{"num_hidden_layers": 13, "hidden_size": 192, "num_attention_heads": 6, "num_key_value_heads": 2, "head_dim": 32, "intermediate_size": 512, "vocab_size": 2048, "hidden_act": "swiglu", "norm": "rmsnorm", "norm_place": "pre", "norm_eps": 1e-06, "positions": "rope", "rope_theta": 7000.0, "rope_fraction": 0.5, "qk_norm": false, "attn_scale": 0.177, "bias": "qkv", "tie_word_embeddings": true, "parallel_block": false, "init": "uniform", "init_std_qkv": 0.0412, "init_std_o": 0.00808, "init_std_up": 0.0412, "init_std_down": 0.00495, "optimizer": "muon_variant", "learning_rate": 0.00568, "lr_mult_qkv": 0.5, "lr_head": 0.00774, "max_grad_norm": 0.5, "warmup_steps": 200, "schedule": "wsd", "decay_fraction": 0.923, "decay_shape": "linear", "final_lr_fraction": 0.02, "batch_tokens": 16384, "max_seq_len": 512, "doc_mask": true, "train_tokens": 149000000, "max_steps": 9095, "dataset": "wikipedia_en"}
MLP neurons of a small language model. Each row is named by its layer, matrix (down: output weights) and neuron, and shows model dimensions 64-159. Each number is 128 + 24 x the weight over its row's rms, rounded and kept within 0 to 255. Numbers have three digits each. A neuron's up and down rows have the sign that makes its largest values positive.
After each neuron's rows, "fires before" lists the tokens most often just after its 100 highest values on Wikipedia text that the model never trained on.

L10.down224:175118144144107074090134098103104195099136141141111119095136155151138133159148113115113104104130124151081112124159112112137119146134098123129117141162083138110120116152140130103102141162142116105159148115129172157171138169130133162104121107131137088115088135113080126094123133117128168114
fires before: " |", "et", ":", "es"

L6.down225:131129098138127157152092126114148092117167123174175094114127126137115130134143116117145160123075121146140142136122094152106091141121107116120171129138113094089101111116124106084158157186114101111121134161102121154128102118087130189158090142095152120146150140141099098097132180134134125128
fires before: "\n", " The", " He", " In", " B"

L6.down438:112151098159138115118142101107140111122156177132138186134148127105169153137139113127147093099123130146137170146139120105131135138149077129119154144162084106058092141131134126139099134090123157073107168143138170107123145090110186140168142111139125133118102112129098112189105134113117153156
fires before: " the", " he", " it", " a", " an", " S"

L4.down126:087144130123100189110160125111111134113098171134139154118121114139146144145133122138135086125084132154148136148127152124124145096135153169167111130113097161109088125130103114163203130149094143157136084163178118146161100108112145141133103145127131083082132106099135127100141126137111134104
fires before: "==", "In", "A", "===", "The"

L8.down453:090119153154161115159078143147160095132150137145109144131152163110142116115127121090141099143140132099114118155117128124080123146139095166136149087142126103112093120106178135172131137070143134120098114191166159118131168152138098145114110157090125110120104104114176119124095119132135131144
fires before: ",", " |", ".", " with", "s", " to"

L8.down128:135160116142134131113160173128123177139152137144090138129119158138112125128119128117112077115134165093123116131118112087101144166139120141148134147145150096077097123121137105132100078163130147178128125092092127132162122112095162139113143102079108125135110087122138161122123149119093081142
fires before: " |"

L8.down92:170100118106149135155213137130127134143149143157124125118145143130090096089094141141179119137130093132112103127117104161107116132081150118117162119155091114122117132153117159136117157168122117119118152078132145115151143127114127092106107101147098128130156109121102129149134120099126083145
fires before: "\n", "|", "-", "s"

L4.down82:166106131153131128060149120155123117092125137128193090112145113126120133143094119122115173144123136146152129129133146155131087149129115140117107131131144086124138138160103121107125154159165112132101081128148092108104128144107076112111159126085116141138125099163120161157112129133108155142
fires before: "ed", "es", "e", " as", "ing", " the"

L10.down387:156146098124136110149077110091131141087111119109129123126135125112141122118111108101107135087140102139135154126121130135127176116113113147133120149153164121128118098089123141122082174111122135134104086096111132126100137129156159143106135132100142129130123111151147148117123153121189140133
fires before: "p", "m", "f", "port", "ic", "v"

L8.down259:104132157110110142114098155182107158102146154106177135158070087109141122101128132126144125136123158108107127121107094124133140114125135115115128133136123136146119121102114148108125137128114125131166110171146159120105101144168147129134117143136099110091136170143072139117125088131110112162
fires before: ":", "onom", "b", " |", "k"

L6.down104:135115159136106131107106116112092116174152150131178158098128152141115156139090138136162124114083154154158097137164124143111117134197100127141147146105133145124143119119136145107128139137109124147135055099170097160101109120143127148138117174117126108135112147120139114158122147096117091144
fires before: "ed", "ing", "ant", "anc", "ied", "y"

L7.down443:135145076094143139150113169172134094123125127127079161126141144129133181147142150146114120073123137128118141129135160133100150130124097139057164135107102101126088106117159105174128126123131105116167113127147072125118120089088095123097163116112108171110120161141097138106133147071141134108
fires before: ",", " he", "t", "ia", ".", "age"

L8.down6:114179120117134110100149106128130181111135133174083145099113093110103149117108149102116079123134126119108145158122089122113119140124099135152108168144084132163082179135094146147144121102164166143113123153137107087171152129118152125136141150138117110139130151146121141118151152132111122112
fires before: "\n", ":", "us", "-"

L7.down213:155126145141134149131133131151156136117129129104104099109065135131142138121103067121117127129122151121164091123159077081098110130121090134122162117122138098125121192119122140167147126130112145174134095139147156097105156123137160085085110122131112124141120120097118146105153143128090118130
fires before: ".", ",", " of", " in", " to"

L8.down15:172104149130144177144109155115141151120126148087188105101132157122117116142113154184135128130149085144095194124155128106132141139103110133158165132158107117114122128136118124194149157113106121110125095168095171121126130122107173116123138100140146133104147127107135116175132137073125185132
fires before: "-", "\n"

L3.down322:133177134112151125198144122111160123064074128153089112089150110144103120138112116084100129123173121119104116120136116109160139157143164139104159114134104098120139142103107122148159143138140106115166142089127139166146091124150140123119128100130144086145164150086109130126123115118140148102
fires before: " |", ":", " –", " of", " to"

L10.down374:153115133133145141113126073106120143079119137152144154083148071058125107146119144118145085176137143116161118108144147123082133123085111118149126095148103144131137119105124139141156109139112087127142112100134107074109099103139121154147111134152147127095075098142164133191142125101131149125
fires before: "\n", "le", "N", "|"

L10.down186:103122142114183121127127107102129127136088106174127133122152130121180122130099134162117128128102101143129100151118166135087127130137108168119114155131157135110117112115173128110127130119176143152184169141096131112129138144121151108137169105131075133072117123140092092184150151111098108128
fires before: "g", "ts", "ted", "ution", "t", "ch"

L3.down3:145106078082090146130122128109161108123124139115159107148138134142116131053128146132154106095133173144136112145148106140112146146135137094140130133089102105149106140098165158143110141127131112134123142116110110130144151114095133093111120116134128143137117128098143139132091123111123121146
fires before: "ition", "ed", "ment", "ation", "ered"

L7.down310:134155104111117093044098061141157104114135145131146139145112139164108161154148146142111155101128110086160164122192116146131099152097131163136143146119147140113137124161110114114153109131127148138126114160140148122176146103124114127148133132152146102123135139082155148134114134122119159086
fires before: "|", "-", "|---|---", "|---|", "|---|---|---|---", "==="

L10.down171:138094176134120132128115064106120101123092143144121098094145128170159164084139116161094137131126088127151157132114140151118075126123110180106161097119114097141165130171118098136136151103128149118166118099145197145121153134128135122149157122114109129099137140120141111147114107191108113139
fires before: "2", "7", "4", "9", "6", ")"

L10.down21:111152138153094097119162136144102093094143101160148162124106106098184130123116104125145116126108115089127103110122136084084143142139129150114137148102118191131088168119138125135180162149130133176114051094111064114126109144122149150115085106094104160140121126101124125090086119156135119141
fires before: "iv", "ure", "ural", "or", "ing", "ed"

L6.down346:101104138133092134095134059154159134125106139146127087151121131156121111124133145070087127138107144138141113138118091127115106175135117181145114134144155099121123100128136137104106131151105125118127146139114115107158136137144100145099159079119105106079137116111136149088136123142130106170
fires before: " |", ",", " and", ".", ")"

L4.down412:124123170140153126170133117092131137107125142143140114153145138155130142078106141117096129142109156123126129122136117123093122156100117077127141128102098135076125079132139137112117104132128123105083067095125103159128100121128093138106104095145106128108107153194163116128145127129128107159
fires before: "ed", " of", "ing", "ance", "s", "ant"

L8.down405:096083157126139150107161156117133138097159110117126156150130143140115155046123135122108079166123122114104133113131131117105144147118138180123120108099133119120123125144107141135150101165132122109099107117143141083160141128103123113114098080157096114133122116130088133148130125133127130158
fires before: "\n", "an", " States", ",", "-"

L6.down410:099115122083134106126136105140086105145118129134126130134096109139126134144114157159126069141127096100081115143158137112128123135122175106133163170139115078125150107140142115175156141174135134162116103098076108168160140124114126127090112113108173116139112173106141126097145130137114127159
fires before: "3", "4", "1", "2", "9", "0"

L8.down71:112118149115119135111118129105121131139119143117141085130143190153053141131172118143137143133172151089120114129117151137128142136102143090130070129157154141106145078110189092133131103103160136116157155088108158117132114142131156114132108144160134145104146145085088158139061108098132124112
fires before: "at", "ile", "ite", "om", "o", "ose"

L8.down354:157134140118138139095102137119121162139138155159162111170098146158122168109157123136124178129120110125146157106141113119159143140108122104102104129122161111122138128159132151157123128129132160069109101109126139132120095171158116132160124145141105116154085101127123129124128094120090124121
fires before: "\n", " the"

L8.down234:153087143149118107101118171126130161134183117150130127122125170134135097149107130133108154134148120098103107132143096159114097133137152123112123176141161161121112132153140142132141089152151092164147151149091104129138148147094076167142182108136118141079105164127124110108120156067151108132
fires before: "el", "ed", "or", "ment", "our", "ig"

L10.down471:149149146146113146132158131116128128106121163120153128144149122108137106159101152169147133142158139119130165111118143126146137107094136144190158145133188152138133159159118143086128104125119108129111078118144110130144121153122134091116136143139125170134136176137117117152099162074161114127
fires before: " |", "."

L10.down252:144131179136107129125118177107146128122117200141092125190127144133119153146127106155098105132068134109132089123097104115146129170177140086143139115138101087134150127117146114114097154127117100106147096117079125127109143106159145121113097143142105115082108150124144122117140143162150113101
fires before: "ed", "ing", "ment", "es", "ature"

L8.down284:095126145082079112105122161116143115144122116102146122132165121114152109105127109104143103082080141133137100109136121119072111147137101148094090124115111121116135133131131154095125148121093132090124089137115084130098134123094106069138135138104146157136147106153153171100137110144098165155
fires before: ",", ".", " of", " were", " and", " are"

L8.down118:151120144087077089094130097104136167109140162110170125115146103166154116173114174153131109135102129132109122109128132146125126119141119117130118123122197125131113135134149147149127083143092153162078065116147147143135135112159127129100161137110145127118125140133121171129144121164106113127
fires before: "ical", "ics", "ic", "ician", "ically", "ography"

L3.down107:132102137118093101148136101156109144104144143143172137113082107185093138113134108138108136165087144155191195109097139138133125123116134121131111162100161137103151144157133106132147158106101108083135107116108143119123138111149187155175145161124081109121138111138132138140133127107106126108
fires before: "per", "por", "ple", "c", "on", "ograph"

L6.down270:109118149115132115102130159073143147129144081105153124135131111116125162124163172143145125138111151133133159130082127111074149111124151155145123085085125158161125148145104087107089133093133144118160121132138126095134099117122121108117060113109147149108184126109108127105140163173141125114
fires before: "\n", "==", ":", "ion", " and"

L4.down213:154133122129163120132137098113094154156113091068124175128099118139107197121160117129116164078141162124119115095162114191094118142124115098166138129138074134116148124153114129138120159113145138123097146148154127129119114110094113128119103154131117154129137128101137138124087141141122110136
fires before: " the", "ass", "ough", "ed", "st"

L4.down16:083108103120161162191195154124141120097129101125147131142145089096143167144135150120093112100121146123132128141153121131112153134120088130139141124126096142091170113138146123126107103170131148136165121117107117122130187203078102109120128163105153160140136087128145145099139142149126124146
fires before: ",", ".", " and", " of", " in", " at"

L8.down3:110128132134127169135146075149147103098088102102161129120080119172148143133127129112152130145134105132122121128100135082116122107140141133157113129179116105105109093065101099133148180159139106118180165112136111136118070122126148139159149110121105142133108145114094141117130182150158142114
fires before: " a", " an", "|---|---|---|---", " was", "ti", "als"

L8.down424:148115118082127099105104103137154117122107075135143100128123116152117105161152099118096127136078122125146152133089127107149158129108150114079161118119127126147071163125098071129089137134127155145108138084112167137131096139164112107148136133134109171120115152096141123109104146142122156091
fires before: " was", " is", "'s", " has"

L4.down299:116109117139097151133108102147154099127146109116121147142115135063144160116098116139137099103124139133144143122081133095080125119181150144103113125173127118135101111142115110113128113119171115155148144151097133096105059128112112121153129108124133157153100138140118137139126127166155119134
fires before: "\n"

L10.down200:095140137097093101113125148142124137101108173108130105115148145168128128101155114056171118078116136135172085120082120118119193157139114114116136098121117108146187104080123147163113140091129124199095076128136123146127117119109150086102132127149132116127087127149113149128118122164103088139
fires before: "ic", "ical", "n", "ics", "az", "ist"

L6.down337:120119138148160135096159134156141126130058103147119172129122136084150153141126108089110103130127119135114126146183150114142086169150091133101124125148141115123151117080112124165145098146179132096145085128142145164116060115158098124130149094122119115117122064140153127106137129117104149090
fires before: "\n", " a", " German"

L7.down348:125109118135094086110102087121100158128104152106119126168131127077120172149119118111136080149102116123126126183112122090124110140182107144147159098130144102123108108211103090140132161140124116132107084126169140148123105096109164099164117150145130145096113122166117162121149186147135133124
fires before: "ic", "ical", "s", "y", " and", "ics"

L3.down421:133143116089118173145168102168092147164181145131121116132192142152127156108142099147189095115103130123147117141127100131146152163162119151119106114118119129115167072172048146136111138095106121118125130137153131112133172136150161090163134152118136126096093164136122119119166148121141116119
fires before: " of", "icip", "n", "y", "ic", "s"

L7.down160:135155104094151156164131095151163147103112088156146101127106147110131124133107106116153082123138152158114146120114153101098149108146163157117140120139107097126123123126110132152108141151153122097123127066159118130090102157095115135087132120109125135146100129113070101151149124090099163110
fires before: ":", "ies", "us", " of", "ec", "ity"

L8.down98:136067140105150105140109158107149132119152166086113160133133141117180153096151112097121117143102162132084139101136080142098143112101136126101092134106137115125157107121118151083134135156127124106126054136092114097150149105121160131119137114084101127131116091103118185130145163165114140133
fires before: ".", ",", " and", " were", " for"

L7.down280:133147128130116131158118122127105142121121148138124161147127117183129114124141124101128107131102129141105111120135147117138114121132110186095170085123157129091123113155121161147133136136175181106151187122094138157131128103137111096130132120173092130109149120121112129120111187121110113126
fires before: "0", "2", "8", "5", "3", "4"

L4.down443:160078151166144099109127172135160123146133119134136117151156125152131106112120142142165145155110177120144155112138113182074138124118112123126164082161165128089109081120146081100181144123134140184133143131142117095129132099114143157130150165131126170144118114100127150111114125095129118115
fires before: ",", " mi", " |"

L10.down217:111122119131145133086128128109206105109073134128130166146120123127120105131097147205076147148129132087141124147109145129087119128139129138124125139124115139101183112125124143142112119125115140148140163113100099087118167116132083151134145140150158108151119154074106113148135146157127126131
fires before: "4", "5", "3", "6", " 4"

L7.down462:172071136094161146130088146092106120144125127099100143156122118133120150131173144169127118149115116167105126103126128130106141129098085125147157120154098098112155108080113110155152124149137121117076114134165136154085157119102165142205133159126140159116082162122172084132114116135162061145
fires before: "6", "4", "7", "5", "8", "3"

L4.down222:122155089098147092133118182125148111138127146095095175116146140112117146135102133140140105112131107160129104126118140116143122145120121099134104134115134109139145140112093136112103136095121136133111110140158153103184141074149122188133137168093122187111129144145113125123150150132102102144
fires before: "=", "===", "==", "ut", "A", "P"

L7.down284:204194158175112145102120150140131138125110147140167127132133114165145150097079108153138125100096140151097120122122107128130097129110132092114149085138106141137120115152150117102065135111146132143157100119115087134095134143134129164105135087150150102141101084130158120134131114120119137145
fires before: "ing", "ed", "es", " to"

L8.down49:146154139140147135079157105131114117150120131107120122134123109078147155127146156137104103089126094099094111156098119105117062099129154119111124139133095153143106121127117116079120144126080145163095109187109140146128144118136167109124142098175150142106082112113133121165123113154094172104
fires before: "|", "E", "ter", "work", "\n"

L3.down462:135127109105119114111112098109142112118138108120095147134080129130118140116123138175124115103081132168110126173130135125151154178169103120129161138080172093126089110154125134119125156146095134099148087145154120117114099135115137145121142148113126165173152097123144138081069139151121121128
fires before: "==", "===", "In", "On", "The"

L8.down365:168150133120098164098121139162113103163130132116118122126175127073157139143101111131141090160135095125103140151137141142139137119139102127120129157132102125117156061144116121095115134141172144143128019132112130096067127108116099160137130140165116096109135091097120124117129091120111122141
fires before: "n", "r", "ld", "l"

L4.down62:139145127110137097096147105113150143152129109133109111101151117123130112095032179114124113073105128098147145104156113129150163143155120165093117151142134138125119093133131099150108094053145128134139114134146124117145130118131100122133152114145132149111125129103124135158099169115126098102
fires before: ",", ".", " to", ")", " and", " by"

L3.down477:115140152131129160144091130116119087140130125132153121135121124184097129125113147148135143101131144121119128149168114119106195133095143131115136135130126148096166182132116114110168137145146115125172166117091107122128161117086113128145098152131164147078158127112073113112158188114110128156
fires before: "it", "at", "ite", "om", "ing", "ose"

L10.down360:152082128166135163100109114159102154135120114116144152130122116151184141134077169135119104132134088107088142093133149117121112143121134116122114120104115136136118116144152112136175110156117123119124035130117106089156120162143126150132125141127119128166105138128149150137140159138125100112
fires before: ")", "–", " –", "\n", " |", ")."

L7.down299:120115150170123132142125091120117140114121138113128135195142149122130145130107099134102079121129116135158151138137136106117154132161120169135140140110130156100136138155177138097111130123092152112159121138124134114092088104129149109098123044191114104143122119096110120100129134134109138127
fires before: "\n", " |", ":"

L3.down246:123115162147108121093114096159153114093151151099155111138095127132150085090079117111112152103116191091133152118159129092160091131130120161170156132122113113143157133112124114111126183152115157141124107131107149125095077086127140140118115090133112170105107086150100150133118099081151118122
fires before: "\n"

L6.down67:140136118156137114143132123074142087120126175123101174129143139167154148157119161143117154148132162149127169157097161110139107156160139101111114135114125134133127133130129145093160135142127139113110151206146167133129126075148128116148073121136149153119075118164115138116120193134158137134
fires before: " He", "\n", " he", " the", " In"

L3.down24:139103149125097098119123125107159146085135120107123116121113151134092144155114134160140115126150104120153144106137097078085118130102120155117132143105113155160133141149125093149121132123130129104192155158128163104077139117147181142079118139159099095083072117136077114134151114147088120119
fires before: " a", ":", " an", "-", " the"

L10.down147:137139109137106120058137104135139127115102098111140153111125154134150119109134121137106126103123116142130129148148121136090133092147136155133139087171174114131155115093110071120117101119115154116144122178141156133109094132088139172170123104129081122104111144105138121123125137136163119110
fires before: " |", "–", "3"

L10.down185:140109109085164144148157136147116121150093114144143126142092100104116158081133134144149159106142056117081204107102121112130139158138186134132135102147112130133125114108153075110126134125123121175154145173109122123148096147082114155155155171151144126090132086100091160108101166133100145081
fires before: "als", "al", "us", "m", "ement", "a"

L4.down419:123154110075119121110102086159119139139166100144115145139094151134147125123150157140146130095103112127121117149122135143134125151148130155155129109079131157155123136129152148085107133090174086123183087127102110108119095163129146107110102150097116138130124108160143146123162120127165143202
fires before: "f", "orn", "at", "t", "fl", "v"

L3.down156:161174093124114130124127137150116111094139096134138136091178146118134090155131096184134076124129159152100099186152107145113092133150127136129137162174136106154112117117118111081140116131138118157105109120124128127151136155116111116099169182135075128163114109171132147161145124156141140107
fires before: " was", " is", "aly", "al", "'s"

L7.down397:146098102134114086115114143161147165099122128121127132109144108091098170099099116149143111115092150091139128143174069116134152161105119127128122151149144081165122145090145118102112087157118155140104118148138132095136156142111141091113168141125122123145134145064105161138107131187116120101
fires before: "-", "\n", "|", "ough"

L4.down490:123157139136139118100116114107089163149059129114118162113125111120165102146090160117147099135129121109083099149135134126102075144144119150099154107103148105101150080121151106092131122126107133204127079058131134170163152125156117135112122119127147122125140063109128142127129154097108097103
fires before: " |", "–", "%", "very"

L10.down435:112119137098159111074171132151142111110137134140126109100105143139128151156171119177150150129134139148142114078117129091066107074142139136117105163123129146137126099118104115123166152121144153134158095129114127134123149080120112146112104110129145141120175127147126109092110138124110094106
fires before: "ure", "ing", "ed", " |", " of", "e"

L3.down215:116135162162115102137132089106150157128094130095103132140124133137134143133116131147133159089175126197106117110128157125151167118102143149063120097137114120147120117147130130123089160108089129122089118126150104135081106103150154130125152087153143108115164114125124062108069143129112138109
fires before: " to", "ounced", "ject", "s", "ed"

L6.down257:118095109129135140166137111096115123133121129122187132145101146138127131132128168101165149121101136127116113101088171123102056136101114150085164122116163088128096143148108141118151176155111145094109084164169123123159101106146113115097127129155126124134131094135084112090125119153129124144
fires before: "\n", " The", " He", " In", " It"

L6.down424:090116119153127155114112112091119098092108175140103164135122138106118152173121133125090158161107107142131099143146164112112166106175119167105148117112148096091116096090132130088185119147133144101144179127143155074110170110123137105116101156116139107131138128098168148117142111100135111108
fires before: ",", ".", " the", "\n"

L6.down53:135099079151149143147055139123112162113099097151173155131127138163151110145124123090115138100179166140130117119143126114132123142133119165113081167136155124120115106125148107137117158112121095128142127137148125140112136144168135102121156150133126138121125178153092099132125113145133155144
fires before: "===", "|", "-", "A", "The", "L"

L8.down296:072135119103142118155118116130100093140125096102139122139095127138120142150123107124077111163156122110126059093116139136080119108090169121121138128160132133133146132109122105154172121136116164180096103112157127124114137160157135126136114073123110154131196116133081133091151096166133129157
fires before: ":", " |", "==", " and", " of"

L7.down344:146122141134122172133140120144124161129071097146147101134155126128111119112119174111104131127088095131154143077140127174114122140141147133135115133149123149104121124111141121140181140159141132182096074131143123136099121125069135112121105108117125097176180104099067094094161113139139100150
fires before: "-", "\n"

L6.down36:136146108162141148097173111145131146099140157164144097128121134109138132128135101118143121149103123104152128169134110106136118143154071117149157143174131126129173162078123161113155091143146130086132123115134129096135122121104112094137102159155111106136157129103101142106124115059106114117
fires before: "\n", ":"

L10.down54:113137122157124126121130119114160083165108147082163121136142148130141152150118124128100154160139107143142149127138126132159095153106134163131130126234112148116138120145108140155144115110134126140083037168175119126118134132138129127102119116109087154163137145073130177115157128132105109102
fires before: "==", "===", "The", "In", "A", "B"

L10.down10:142109181126108152158135166128121148151147125141101142110096125144129149134170101107102125160120092147131124105132121118125108115160135179101121153129135124128143152142102161112115157079146139091095130098137149137136151135102101108082135085139142136095125112119148150195132107134165141083
fires before: "3", "2", "9", "7", "8", "1"

L6.down422:070180073146105130157111110121184118127163112147127143108136127097117112095175124145135145119087143142132143166130147144150092125126086129086116142118127126112134095135138095110166112141114107120107167191105117127142143125158169108148110119124120140105122144093110141105127194175106102114
fires before: " the", "id"

L6.down385:072163098101146128112108107129123128141143122111204146128113143155136101112125113108119084113147124125101112186150134115105111126124140130115178108136112142096127133124129149123158192134110144097161066129205121106105143121079159137111120161084108166141113146142084116120144128112111138162
fires before: "==", "===", "The", "On", "In"

L7.down58:136118098136152137145143118133152133112111119119088151152117101132105143085151139122063162148117135107082167139128120076113101116126141096126137151114106162089092152113153124163117150133130151125129154126142135119104108105151115140135113123103117112118146144064129108165154167089119098152
fires before: " |", " a", "own", "%", "w"

L3.down308:179168115169099082115121123095094124129108110147142164165121100095118126147155168108109124076129121143063111102120109139108116106103149139104124094135134152128124139145138129139138096158107112160158097102139097152113164153190153134137138122129121119170140177166102120120134147139108106146
fires before: " |", ".", ";", "}"

L4.down49:126088148126094121138114135120087110119152133140131097098081085136119126193186126166146186149114139146130138143106146153124083124143138139104116070086141138111115146147119129108129171129139110108093119134132182126122122075120147116126087137154113153139153100110120135117104141123181117091
fires before: "\n", " The", " "

L6.down162:121130155166127145118122127085135136142118102104139169111105149142094131123117156174080120152128133141112144132120144160133114119156108133123149147134153112128133102139117119107122129117168087162130091138113128129075102117133117109173140101132189125152130117162159137156119121168123134099
fires before: "\n", "t", "ital", "|---|"

L3.down148:152142154164122148102133139152115124131137119141152107167170151104138113057091120112124101125133114103145147141131093161129079126148105113128146122108116136123145132060110155140111130153098137101156101131127148128134145141158163130140117097113168101133131150146153079140174116121161152147
fires before: "\n", ".", "}", ",", " |", ")"

L7.down124:123126138121164130118117162150126120164114149109130143107115144129135126152140141164105127123134100132142196151108124133095112113139144138101102137147095135067157133104112124113087140134161123110134100172103166102162101160167167119140101108135129152095108156120151141158129120131150150137
fires before: "|", "\n", " |", "."

L8.down427:094085131168136132079148111154166117126141127064141174101127136117125127151135140127144105165124125128118180108099127132115137144106130109073117107130154134119171131122152111116118135155151118112147142116134172118107147083159130135091136127131163138093135105111107125116132133126125090097
fires before: " in", " the", " by", " at", " a"

L10.down72:093106132140146156129100077133099107116132094096134173137135127109158132111093137133123082134075144183132149143123127123137116110096116101138131083169172136141114144148168113112150130140104141160119062119126115101099130149102154154106126158131110152162086134107139135076141122115139130139
fires before: ",", ".", " and", " in"

L8.down400:124120131117125090128089147121135165158124143140169132124106146113125148159103156125081134125141112171138137155167127134115094141087117133103149132183115173114128125176109103155111123104125132130142108175193132109144112144136177122107099114162137102112081160133139162129159101141147125135
fires before: "|", "-", "ens", "ro", "n", "ell"

L7.down495:151120155125134141152156100189123135065120130083151126115149089118136061104112104126119115133137114140113136126114127122145171106091130156100163157103131128125162133123136145154129118144101108142111049136100114151114120144122148130085154104112105107115135096140120126116110088156109140131
fires before: "19", "8", "9", "7", "20", "199"

L10.down191:117100147125172115125110107129145103086137129085129146130096131101138116131083140126093122152111123154113116141144115141110128117140145137149104096145135099179125116151128184127181119153157152133137054089134135155119154132096117097153124116132120112116117112125084152098131135154131113140
fires before: "0", "5", "4", "8", "9", "6"

L8.down384:152106181149138131103091132172084171124129139147111153120131124144119127126149117101107163110167063168098144149170125100137114086135202149138143139160095147108085107145118130117142093118150147154112144128106155190071129095136164108155169125144106135115129149144169133122159138149138153123
fires before: "0", "6", "9", "2", "8"

L6.down269:133113166090089144129179172107100129172178131128148100136130087143157112103113139131165104160135132136100081138139121138107148115175119121104088134138142169164122109143149182107135121107150136123111159110142118122161093155128126117153098109132127124118097144102125099137100121093161119110
fires before: "or", "ed", "ing", "ions", "ive", "ors"

L10.down258:106148149064138107135176150083128132110116116130126141129110117116055091128109105105129140136131137163168142125158119162182130111123128106126147106138131115099126137139131117111126123095074155137143072142155135121159123123145135110113117138120112139151129132105165169086163141145128144093
fires before: " is", " was", " has", "'s"

L7.down230:164131118128124119096162119141130154120142143120123112141101108163099145141125133124130156122096145123132118124125129163124097090133136102138164143125099110132080081155191094123104121117126123150102178121134165131124055165162151081130133136145136129105087137136172122135136155098106139144
fires before: " the", "ten", " a"

L10.down92:130149132127151076103104126112112118110164133131141154133109144159135102141117114114109172155101109130133115108125122084140135127130148110083113140141170119121148098123146150141176158064094136084088144150141113144107102103156143138167087134139118110123108156121185091164117117075133133139
fires before: ",", " the", " he", " it", " T"

L8.down156:097111152153140142133167164125184127120114144142155142126120143132144143097122119090099143087116160109136115139152152087079123104125152150114136120102110173121098128066128147095116158081138112133134076165127132101143098152111152157114107073121142150126124168126138110124116124137126125167
fires before: ",", ".", " of"